python train.py --num_hidden_layers=10 --num_key_value_heads=6 --head_dim=32 --hidden_act="squared_relu" --init_std_qkv=0.0361 --optimizer="muon_variant" --doc_mask=true
MLP neurons of a small language model. Each row is named by its layer, matrix (up: input weights) and neuron, and shows model dimensions 0-127. Each number is 128 + 32 x the weight over its row's rms, rounded and kept within 0 to 255. Numbers have three digits each.
A block is one neuron, or neurons of one layer that tend to fire together. After each block is what it responds to, as a language model described it from the Wikipedia text at the highest values.

L6.up341:147128091116154092099097073147138131132121107102127065161148105103148079162085075130156121111074111185164144065138165064100089099125168095147076104162120126128099097091157140134151136153149116130172105097099132143113157095097123135179148127103124096150092163106138138150158142118159099140127104063117152157131137181111129156163164116135134115172110165107130092065121128128090094123048
Description: The verb "is" right after an article's subject name in Wikipedia opening sentences, e.g. "Bradfield is a", "born 1985) is a"; also mid-word pieces and table cells.

L2.up30:194157120136123115139177130201073101120175129158117110094118143076122161174089165156173138022151086128162144109151174142112131147056117160179131111173138180147159166158141158154136176110126077153192117079141098092126113113124068118136078117093164179140175122105119069093110149081116179119109149103155139149077153117158141093082155144167176100108131126143160146110071192113198130179078
L2.up223:106151113175139107118165124127095077119086075089115163120200121180061090103134139175119174150075115138168110164152065130149127115150116108149144167119193076186038134136178135124134162131127101125135134131065083129109067069086114124182134118107137100095189143151107156165128133102180205103143151122151079104089125144104126092129140135123153149142159133136140170126100174148089136063116
L2.up364:124145139103125139156135135117064170130125127115083149114143124141086099112180197139138118179098110122092082148122124114097128130180133116155162122156175105137121163129136155133101155148111172165163130124157140106141110182170140163154148192089167126110151120150129131124117122064172106094097172212126122130100069167162129128086174093088105143108174092075126148125082171176119144125089
L2.up365:088149151144188113112094121088114101094199119110099118155101148093084166077153125191120181114041182183163130106161119081124151203122065084140132123122109137192105148076087131137135156170171133155074127091077145121174116146168113152145098146085115219139147112135156149164124107088133154111080115121133145143223108170115140114138088127154117130143126091113154076114107126099163120102107
L2.up650:160130168137154134141071066153060091177156102135161149060103093145115147131117157121133124146090112097081138132184091141141091155165170134128087173181135113097127112102142156110183147121125136148092090152144121184134135096104097088163170105115101094200127169125201072108115096140120196072066160148058132139161107122106073090126178106113105153119110116185082186095102108151104121139129
L2.up707:100128140168164105149120064141108119116130115105155160161117112130131158123105189095100115204176082086165116177178104107151091117144133121124145111157159157144130119153151105156074110164169157102116146106092124158094127142146140096073170139114168147120137160152069168128125148089109109109086065101081126131136188137114055083082117161118153089124109113194145108128111151187124170133196
L2.up827:178131129144087166086131136110102117123130128178144146156087127136097090150166191121104157129098134094116149077164173118119119102109100095152188094125112131136140120158076125120175092159105079182105002156104127171172107095116105096148180150110118130158158093103127166110092172118113152139099073110147132058155074123074173208120170109147134143137103108082107137091068138121121131180147
L2.up1034:098168091161172105135150123138087104079164111055180145115116108124132131121125121116179151167119151095110158107161159119130119155140105063092110128127148179092107130113154133083120161159114208149099161121102117119074124124077091079174140072086145098140122128167091120106136151098112147142155108157096088120140105100115106132160164128159118143180098165176153096168115150082198098089048
Description: Mostly the word "at" introducing a venue or institution (meeting at Graceland, teaching at, home games at), plus "At" starting words like Athens.

L2.up110:150140064111126125129126094147146109162104118138091128133117100117144140116124085154049162138206203123114134109125182107160089117156146156118148191096225166106103159160110122160160167105125123154157100108153137101133167184082169178152149157154123160164067128115149135067126173095113114110085145101090154095152179113086105124160093101162181197152201097122079121153189120139131130159072
L2.up206:177130096112110109116101147107153095133155146143079052150128164113084140090120132083082085141158179109178169120113192147138098141159109151069185118126134143149081140083195100100161141115161106174133151135167114131105167149120095089129127082133077109191120136080157132113143109112156112112130102082141126134119085137134063114144091139139132135109122180147094109167125137125128090118095
L2.up273:101098108152129127080113096125136092099082081170115093162088150162158130104161188042128104174165097123086188097115168124176157105125129117117082144169124126077123152083190122122116145117110139162201089133171102102188132153141186124168141144100114105099130112130098179075110141108106084088116074124106108089139133125122240107133167148141170081113031082113112178195137103153075186119117
L2.up368:177095121157156189071056072111179124165133151114124165056118179099149155141112127127108158063116102107130106057121115094178115146112128072142155135148098146159104108139123098133148153157146176134110137170146179103166069125131119151098129081145171132221152086169131196110134095113089142110099089098182113099126134083153124088150144075109150171103109152119142118109123124104155133114131
L2.up607:097115157136132170037115157124105157199142165152088124165166125162121129135130186118070099096201121142123119112162210149107151140122111108098125014124093155131133157084116150171116102115068142181169150141106144079145161136097137172066180140164142105129094133167087100133143128095104102166128150146120150075172172117209133121139135101145140093112104101125112151166129118154109127165121
L2.up856:126082078132118111168121123151157156073136117157066064131142179074155122108120165078154079115145118146169151129158131107165181091138082137103146132151091156137169134113106151134182120077163133150121157134181144111196072177144137171116073127124124082093107072092092110126104120082128115088103112176164096052095149151129191040128110164135151133081093116177143144156189135139098095084102
L2.up1096:101100144154129130102149110146119135167135089129106134080125136171109139104133127092134064151148097117144107144130089125224106109121120083087116115050172188169186155085154140164138122094122128102115193112108123191127156159104042064173156103139099011150117060109119155112116159173100099121093132150110151127170146104134083095139146134145126116126122189111135142143188158079145083115152
L2.up1149:118153134165150133116169111176165141126160145139183110138134099109125134167152171075098111116149129170193127122133207127123108166137147110051123140201175164132110141114152108170133106143112089168199093154151107131154123122131114148156177140047108115142141073105152144099094170131066069073037185158101138160136161097109115135162171098155126118121129105161117143132136148099130186103107
Description: Opening "==" or "===" of a new section heading after a blank line, e.g. ==History==, == Design ==, ==See also==; weakly some mid-word pieces.

L6.up6:083140136143127152140134122126074142131140122135109159163171171166111126172145109131110130133151125123130090169183168152112125152076158164195102114177137137158126130102146135085174110173071133112151128118148114104156117119096176186170136159138138100072131113178100125152163091122087109185185109140139149121127127061140142094139139078109170190188103146162146108146140121180153193101142
Description: Final suffix pieces that finish a word, mostly plural endings, as in play-ers, struct-ures, seg-ments, also -ed and -ly, strongest after "one of".

L2.up10:070168159088143165125139152165151108107149082130103126113130105175131132085184099120183092170112123071130129088108121170140152080114127126152177164126171104153169127132161127162126099122085110131103197174172126074129069173126147117122195138063131149117175080154116157108099066193102149161119092137122162104047091145169122081104103178123097166128119120118136131152104110087186175150168
L2.up40:076167152186115127058121152160107078132160146092093127072137081167166112063129129090110097126108104106220137126155185103128098175150172124112149127136117149139126092151111110168078094151116149091073137138187153163075164137156106125113180179120131137132150164135116084131141178143138158114146112089128178083174118127140106128150071183121115130100130145206187145167126137093135115109130
L2.up352:091094145110112130138116118148116128185122107115084054138145113103058071094101162064138136134147109106092175176135087163120117144125077121114156131114131133133093127105133178156151161088088090160082148193132135115175122161204113136096147217124102121114171118132102141146142101134082152105099156144110130117065135144148078173105058072116110110104130143074146128184098132171108175164124
L2.up478:054109133137109160071118091152152026073145112089138110178116116194112149134138077115186110135120108084127172128139063114142191081190095041078077092132068160170163144119138073120164157103155127156155153162147151146085146106140113121131138109103134079100135178131133085076157073177088120115128133140119173152089110136152171134106139116134104207136124092136124110120128142066140129108090
L2.up670:108121116099077170125115139096172086126171099102128154118132115159102106134164124065160109147141122166112131100086112144143130133186156128159142142081153175157147093138176160177155103083110087134071146151145130129143185215116180124140178150081162163131146148134136108165103172111145082101141104073112144055081106131121133110124095158124184193161163076116164149137117098103146090105076
L2.up814:121100146066138105100184153161158143161111155115127121111086091113098115120098094072154164107167144093115132100096137120152139071182152110145068121162156127079145176198140141094183139147112098081135104095112144143142162146118151158116102192117119176151135121151156133141139113149161135152061171111117145103087075106099114033110151104158115140104116130151127176173131178129071091142099
L2.up911:078190114127110166093158177122197162163161113113131086116171093160147150122155174106130082164096144107089154125130156123142175095101143092104104085180163120100148121131115128120131054191109168175190147156136109081057163175168125183143142137141130172143219127104102126130130140075153121136075121072151141155096111167067094113150149193123125148081124138144166127077153043129169122105088
L2.up1110:168062107142127118128175097159036133158129132127057107082150116164061109138156082067104111140150080100206121069135070147088130073132121080093086121154164129128129113105131183125112088125140101109161107195152118143110141155130177159139120154100116102150225134156151090221126128122151129106158100123120155049118126136164071148142108110128075132117112139157128116127169104110150115091126
Description: Word-internal pieces that need a suffix to finish the word, especially "enc", "emb", "ar", as in experi-enc-ed, sent-enc-ed, Pal-emb-ang.

L7.up51:106117126133102138102096073122115094107129112175149163152191123129143118097049082182137146115163081114163154143145158115105069138145179110082110095139110106177130080129129147167114107128150177165083058117104119118155069081171089138080084126123086153147179108124206128101172179166092139114134119193091153074107140149171146131124128127164066152108128063123159178146154154123137098144156
L7.up65:098109131121130131144095117115104107146125166166140120121123158160142151117090151133100094174131145095102131135067152142083049178100160089146112088142134168132117128102197098191098154142117134116135103180181144145146188141172094154073160166124150082133111149116107121158145101090158148148064134151078114117091108137075165148101108121143107158066119114116109159176161151144131070120164
L7.up79:114109147134133191062118173109113123093083102141122139111081134124190102168090106087117123181105171166161122128112111166163045103192127140120116098190173109110069178133151160109166076142153077103133144115107112108140136149139094079129109124094152108128110150090157197117193171111200189115085130081168107155096143138105112120159100211104110160122104114136090136130037089107135129109125
L7.up85:121096159098110178143190081134153116104149117162130165140160095154086148082051105102170080119185119197145166131116139128124155122112090124119079133137139093165050071117144101161112138099098057147073094131146170131151156121140077117086121127157122159076088085112113153103136133163140127196099115128116138110112152141118092127165178109170100169091163086098130160167116147098129082056164
L7.up145:142068112095167136127142145118135162131068084099103162154139138110125162082101093127163132175118100167060130139129171199123167145146144090131114117143153121107121088122207130185114140109051073169143136130147157184147144108177110120086110102127208091130098115083104132083116089125139108197074141164134097139080133186210134096185128158163117171118122139134132181135103099085128155083067
L7.up198:112052106114131125121090066173126173110095102164146162139100145139098125169071116110111128140096171119145067140114162091160090071160155075065131141205100104119141143125162164181063139095211130178127141134134110188123142091191085154086128140136132142133131147087135127086153154102109119140105111076041142097134098175113111135148122134161103204114091149131076148200124116129106131090144
L7.up256:138123154126156197132066117093134075112093131145132185173135135163084124086099105075075186115167140135146162080158139157146130098146101101096116151145180136123135079141170143138133100175118050168134056125163160050137136097138144130091100127123174134067127115144111106167115151127142115151118159165111085100124133188095095098103083167183148129151161062153140137163175164164110103104112
L7.up581:144120125120114166156122157141095153066122093095129149079127109217158123150091120066115117168153138187117135099134193157179132146131117124133120158159171126159122141110161188192125159160139069149194109071139120115155160120132122134108142082167130117104102127160099116080038160118142066135103115155103153159099113156100154185165110141158127159138192160153076096100104130130133147177111
Description: Final word pieces that complete a first name or place name split into tokens, such as Bil-ly, Arth-ur, Milwauk-ee, Har-ry, mostly in lists and tables.

L7.up49:090107148102162199110153151148126170133133143156115111139134128145177137104105174110116200164168118111120114095133197083118053085131165158069109130129182114135160080150096143162064150136093122137100107074186143156125144113165145092164156092158209157160132126208147127131151141101160151079145130107118129125130146162116128164161145170122149133068145107129093125165096143098125091148128
L7.up186:089080149139134156083127148119142140173155157102119150174083156107083106080120062136082130086172080139150111100115161148106175152145128127157078119156111160076187142156180096161086130113119125119184079132202153126113188129068116128180145190136165170123163194148100129101104123132121122090086163175094179140128131104144166162133243114051104146101161095121147179179185140125133107145156
L7.up434:052070097071108173045134147130075151138083139099180139096193124138106149120068076150110124113136079149139177087179137133117088064093159167129093153159140146151155180115099102129137147095093112141134088132083078159116156134096111087119118119118166093118108149113113104133053113196123112112165105157052144116157171162131097134107179148088176138125112136152103093182158146127115137142148
L7.up547:137150128109126103134118140130127153119066105080080128179120095142122188090074136058111106142150106087151186031141152106133131131165102162124087124140149193091193166114135112114124195104139141179082097174123077113139104123083118121133150117143159078129120100179084110135106147130133209087216126121048118106036124134139123133147153131135138152111090149088111152119137191091114063093119
L7.up637:137127116148075130120100119138132102132100162135158070179116090150195106094177166163186050141106128194117155120124126161111118085125135165133097115148153106187214058129110067091158158117144163117124167096086101129097112098136162132154115053108136130130151126084085163140093149185145159094109122087062163121115159065192097163118148114088154105124159143130155083118137165129073125126112
L7.up824:089140111149190124078117151149092139165127127144162133123143145106176153105069095131122087158103024121153135085139145118133127125141122088174107158080175156113091087139050181182093174111106123141144149175122150161111121119040147144151159165130120198166127159113167165055123158130125209110121118116071161105098146090084126090132129060108122148148184124142115100143122107144094164133134
L7.up913:113122131127133134187125157148105104160079102070169092136179107094185135100147162136136163143168155103189147101132179114126101087104111110172115071140142148127119187050113057108150139075116155170138134099113120146059171102115141196156188107071194193101130114146110115151124097096145080146158145186110137071140110122185164114146132193109064178142174120127120098099134127094099150137135
L7.up927:075132111098195167110103149189164104150131145107193134110086065116108140148148079106122157124159094114104188126102175111132079126105146080081120088150126150147111114111134179104168116092138138079078176094120102080093146136097122175120099126173204126213162135120178164089115138163155118120144122112145128111156126128161134187154147143067144123120152121149090122217118134071130145114111
Description: Word-piece fragments inside proper names, often foreign place or person names, such as Qarabağ, Aldabra, Ferencváros and Matuszewski.

L2.up129:127108095119112168133117116136143094162151140107155141173138144132150148125112157138131086114143079078131122118138105163097131113172124083159129152131038173150147149116152103144093126091123135108117143190092090171160160055056088143134188130158143082125052153128121164097136069123151133093125088127101169122095111168183136089134132115115104148089086128134129084174182117099166114167105
L2.up180:150093105126135096144144125103090144108110117140172208083140093136130136120074105120044132144115123116126141139051181124095163109118133050149100088157098172133146196091171141132143151141097147161149146127128158129152107145128043111138144131157104139129101136093129086110117146157129179133151105109138164147147098095118045106125153064140094135166126111054167147156131133101127103137198
L2.up321:140137165158112125157118121040127109126151168145158113131146154086119078179159147093096117138161207195139075162151112085108117123138122150175135083157151159077168196116103142159145093118101080130175122140122134143150175140139091135110069171186140129135096122072156142108196146136117110163109062130114104075078216103068131105106131107112123136132115173147083116181112067095164074103106
L2.up419:114078073035153062155135102141090150110132118158078104145140130111054109108136141129121099177191085130127130181161081075101084122147129172121126112168108089104191141129144109131121134142107157122090135150126175174135192049129114164170126140162107132100164109059076144094113141094117105133101179159124171089164126162135130139116125080126079163135102127074123079171144132130159149089128
L2.up422:120128218112134102112138103141118190190122148040131124118093138087147098132093150097115121112180078150113145165180129135091157062144113142117130123185059202083156128121121128122126134174096202150086150125152168149121140133127096121124148136142088145108101088137146128106134128109158061078116063111105119114113131151096113086125168141181073097091100079059132132142081176115113150140196
L2.up427:118084177153118084144140142122143190150105130086155134135112139102144127170070137151161163216167061173123125151176110143085115115143136096146073091191085123150130178139165208150151105089073097117139155135142125135149191145103062096139134138087113179148086063124153148139162131116123121163076078137125163115126114163131143114151136095133144169150097106143057124093122131104183119100134
L2.up972:107128160160135146104178123073125203177138151092106097110154090093156033143106141138174096112199120207143055133138076101111172104129108153106152065108073153164083124105138148109138134125180081109122104170161158132083125146094098076093124149162120126128088131126127106097149155097104110168107086178125159077179121135171113139074154172161138081169120106166104100136119148075136078121159
L2.up1143:159161157174092136081056170090157193139126147113110144097135172079161094081104140162120118116172088158138119129176108146052128106165136172064173173132180214155141185113118150058146159128155089172123066086108150106128166169145165080102124130133113114145128078101112101132074109159113147147119143184127083127131143115128170106118139118110125121170121106118153126127100131096161160098105
Description: The second word-piece of a capitalized proper name, right after an opening capital-letter token (often B), e.g. B-ates, G-ates-head, Kent-uck-y.

L7.up154:094169081106123147079124108105120107147148116141100115047105107135087129140139131153135105131127082141076161124123106133159103151140141153156164084121188132110109130186153123127101188116106098129045160174087098076182135144088142128141129061139142159121098143111082100120186125082170114145131152072074129097131127143150038092141158142087048054138083126151126110084102086143156091101148
L7.up173:121161160150130114109169127175063195122126146074111159089118122103100162115137102168116166123103152167208146150117204129143122154122146152163106153098137157211099097118195145149192136137077047121134145086034137158100144186140169108159115127116118093125150133128080097167100148160135105156115151100130117146062183129137156068135163106179092154142149131141102125104115135121143206147102
L7.up435:101135124108099108114138159166041113181117091121126145049155133116125148138148183157162110130154074083101122086140075155117138126157098168156115063146206134114109140127177139174141173106095144133148117124096095178164145141151172116165067178116122131112121142096053146101179127081109136147153113161072138076159080131155191152129124106138085106088057095158128176112157118062140145140112
L7.up701:112097091118164185185201125127099172085107145111099177169107144098105140147102101143139108058164136097088154106147181140153174157120141143133129070139086136201101131097158156164146124149099134078105141087112110125091144114141121199170102086139115141092189104145117175182179132124123151103130118089162128119136091172146098112111100141176115141127116083161172144177200183088172164064175
L7.up875:121124142164155154115143077162100111097096123117130068124145165101092139112084136131102141073177102135123104167118135137164142110138123143153153167126153165137129141190156157171161127117066100125128099130102122105082142180195126152112170157116152206145131104119128135145158191107096166163114106138133164148139145141172145088099161054180133127135129115178101180124126127125176192099095
L7.up986:128137090141111174080102099092068108097121094116126128088141165097111176145158157090138159134155053101101138128128064147172091146096144141144109124101176177144130094109115088154152103121138173121144102094113106129133115136129109162085131098176122095142126087109065171113172140099147177095156113147095156094132169124168141092071127129118073098049095069192104138176132168106116092157158
L7.up1023:174141138121118193122132127117142144149167074147110097070117117083135133097088124106120175125137117122100107093128068176124052137125132143147205092116162137150170115158128107127120181085147117116141096111105076140146145110116180108138101121116111130193089164116090081129197141125127153063120151135068089106103155122104090106079188118081080149101068128128120168052117133115162108117123
L7.up1119:159089106126118157092057064136104101108085106124155133094117122112080102171115140144113150098164157121092066101182158211180166119122182171108139167186183131117114151157172137098165110171143123158154139080190151065100120131072163101170185137093139108137105111102135111133150150104140178070144086183109135133126135087095171108140087117077169190130109119089168143148123137128131123152114
Description: Sentence- or title-initial words like In, On, The, and the h in While or What, often before dates or proper titles.

L6.up34:118080135142149164142087164127127137143135114149136080167123156142160118118134175129173152131089110104088117124139189148215057138098127141085132132145106140177116131191125120138079168108103170098171211082161121141180143096106139098149136111152081081094196145127106111128119147124173088161081102168113122131086165152120178129100101140188088134111052145115117151135156132097079122140125
Description: Prepositions and verb endings just before a proper-noun place or institution, such as based in, professor at, attended, part of.

L2.up97:137069121115176169221078122098112104098134200180134120076144133123152116128085100129089125118130122152149161116117169142113065083174121161152122132162169146073115168151199116120132106106106133140120048152060095212173159154097146144150159126158120124141153182153128113074155143111116157143168113096142159139081132138151065104159145110102200142091171131174132115154137121121103128121204
L2.up149:170093089130200141111183104137076051151167109168095137159167156093136107089149092128156112128167147102126122165189154152101083213128129127125114160111042125150159155102154133128123128173166143145185171140158103191119113134144133105190121123136156122117109101116189133144108086140123169143145144082116188118121156137125120108148100087143105175096104080126151102113108107111157148131146
L2.up311:075155088152104190133135136153174107118149183149134192173128139160149199137080079108118127122125183075131133144131197115147136118132169099152130133108090116151133107090153084096124138106128152117170104070154143051155131170206152172145173128119106142134114131123146069087159151107104140127090091085145135116126087127134136139183128137230155171163179153143128089107178119118126117127169
L2.up418:120155168126125090080163136166135103096091149144124095107170145122070155109138127193075076097071156144095117145125153173146155107175119059095183175139192116130152149094151128165104162185145110147137129106147147160123152153109135137115166143117133168109047037146135053150105141127221105124101110086139128105095161154096139115148177118123159130117095092091098125105120127117108142081134
L2.up625:109154128139104161169076132112113132064193141165129164099153143146170106169096147201104135117102159152105147124105194120124175139121101148140177152195091145152139157192192122068113059151165149127147186118141128111138125088134173103101128121121126162100152121114131127141157149087118165142056107152076114126134067136117137113121175109115147151135178084098158107128160127121161121107117
L2.up868:171176138142148123075133132164136123179102173136133198134083152145142112136120184154140159143163148074112135106151184122110168081129171076164111132104150121145146154100144086119151133164166128173155104106134123095105045090140187105145108099142156159113133031131082130132112175151063140101107159045085074212106129151107134138150179155103149171135164103108153107091098026169170162093166
L2.up894:132108105162071091113120145096115107111172155116177156118120147174128062130088145131119101153174151175062135118129122126107138110099178146121134046049124167090099084138122148080116118178135106117122159157188140172129061135149082100089165128123129096099168142106180171172100107126100099119089182116068137145117153151152092095154123135118173174101104139123155100143112083106124094153161
L2.up938:088140106113144152165138127158152096069125129208134152122110106156122140142161168119167151155106198111120131166165166100133147065142090099168075097074136177129146191110076101124126183119077162122145158090123068145188073143166129168131135119081143100077111137142126112094124125089079151121100143109072094131140145100148164097123132080111159182151158116109160082094108096168199146083124
Description: Word-final pieces completing plural nouns for groups of people, such as -ers in workers, supporters, officers; also "civil", "or" between alternatives, and "women".

L7.up408:131118143097063131117110139169112162145102095208105170124155134152100066091168156102140132199151107146100122114161092126115130148117139082106145130107123156142125166115194139049154125126148176206157133096176149170218132080127159139099126056146135081138156098107119106146167129124093091104112113110119150137116114120053091139194150132103156150130185072104158120146124137168122115067066
L7.up439:155139106089146132098168150134152080150141065138117115120171142142077092171067098127133143160150129129142123192112124167129114131155109127147135090093109159143173192132172113144110144145138098131114148082107110190176176121179121105081109159114145130084126161152140127074166135085132174192155087164072141092097117100123141084138131072171186210119135121142144146130083114140148185065148
L7.up496:134125151141140133087131106140161103076146125145127148092147180093141093077119152197158115112125126113118128169104102179114152119140130179190058169168101202132205183137075123085145174128170130130174135141202106182126113127146129101193128125123098153178145097151139151073216130100146170186145137102141124101117083160110076123110119107073202157113173158144136120075173083117096165118098
L7.up578:156110131114111130134113174116154123165131096115142131192169138128115149167110124145155023148147115108094092131127098159112092184084142165139164114190089136113155147096102066129131139182112139174134144118148150165105127110117138153159153151107163106135197151189139116128109067121104179181095140205164147146109127164102148135175132149117167155099091171088064110118135104083132164105169
L7.up629:098117189121113125121202140152098171138084074155159146106101106140135151087075124142165155179220118165062140175156142103154117083162141089134108142062108093180109192159106105146187150131121053197082123109190147112118119146130107186130077131080118117062109108117121127112103100083107132211073126158152104121120147121162099117118155136182124157138153118133101134056127088152075111108091
L7.up668:099140128085118107127115145148165131123112106157149152140143147144089075127092112168126107114168134082110059165180104156153101117156117112145127116060131143182131155037130158088139163154117184179152036111188105142157149091156151133147150086107148116094163085155105114169163176068125179164129104163120133149127081176089096162115112142116157135140129132136156106110115085118126197035135
L7.up866:131143180118174156146116121191146197136095100166180101147083132140092124126105149168114098151145117109117153180157125186081151085147119076115123150168063077110138152072137123126119176136059101111117120108164173110141133141141097206137163162158108116153179092138172159123150164131144121183159086072139167050140131103120150184210136160140125185106129121096143112193096151144082090078115
L7.up1099:121103130110081067166120114105163131190127146153146168136161162128068119127133158134167070165176162139093109115136080117124109161120161146129116109077046085128199151080142140069137153187193129214157146133144073089135147153099171156110181119115152092144128092140122160171118124109073108208123116087110158115078125131109156171143129111132144179109146164122098118153121138145161119123141
Description: Word-final plural suffix pieces that end a split noun, such as -ies in parties, -ans in artisans, -ows in windows, -ars in dollars.

L6.up821:137149130138102128100045104099149156055178128138175173138152128092127117200153154142077065146153147120100139035143100157079155181141110120109094125125145149108108122092143136079108128145147129041141087172144120177118141069099156096104134145122111117193160192136213175092175117130123138198111095127113123098092129145122113142132093135205141121145103186131138119095166084141156157127191
Description: Second subword fragment inside a word split into several pieces, usually right after a short initial piece like B, M or m, as in B-ure-au, m-ec-hanism, Sud-et-es.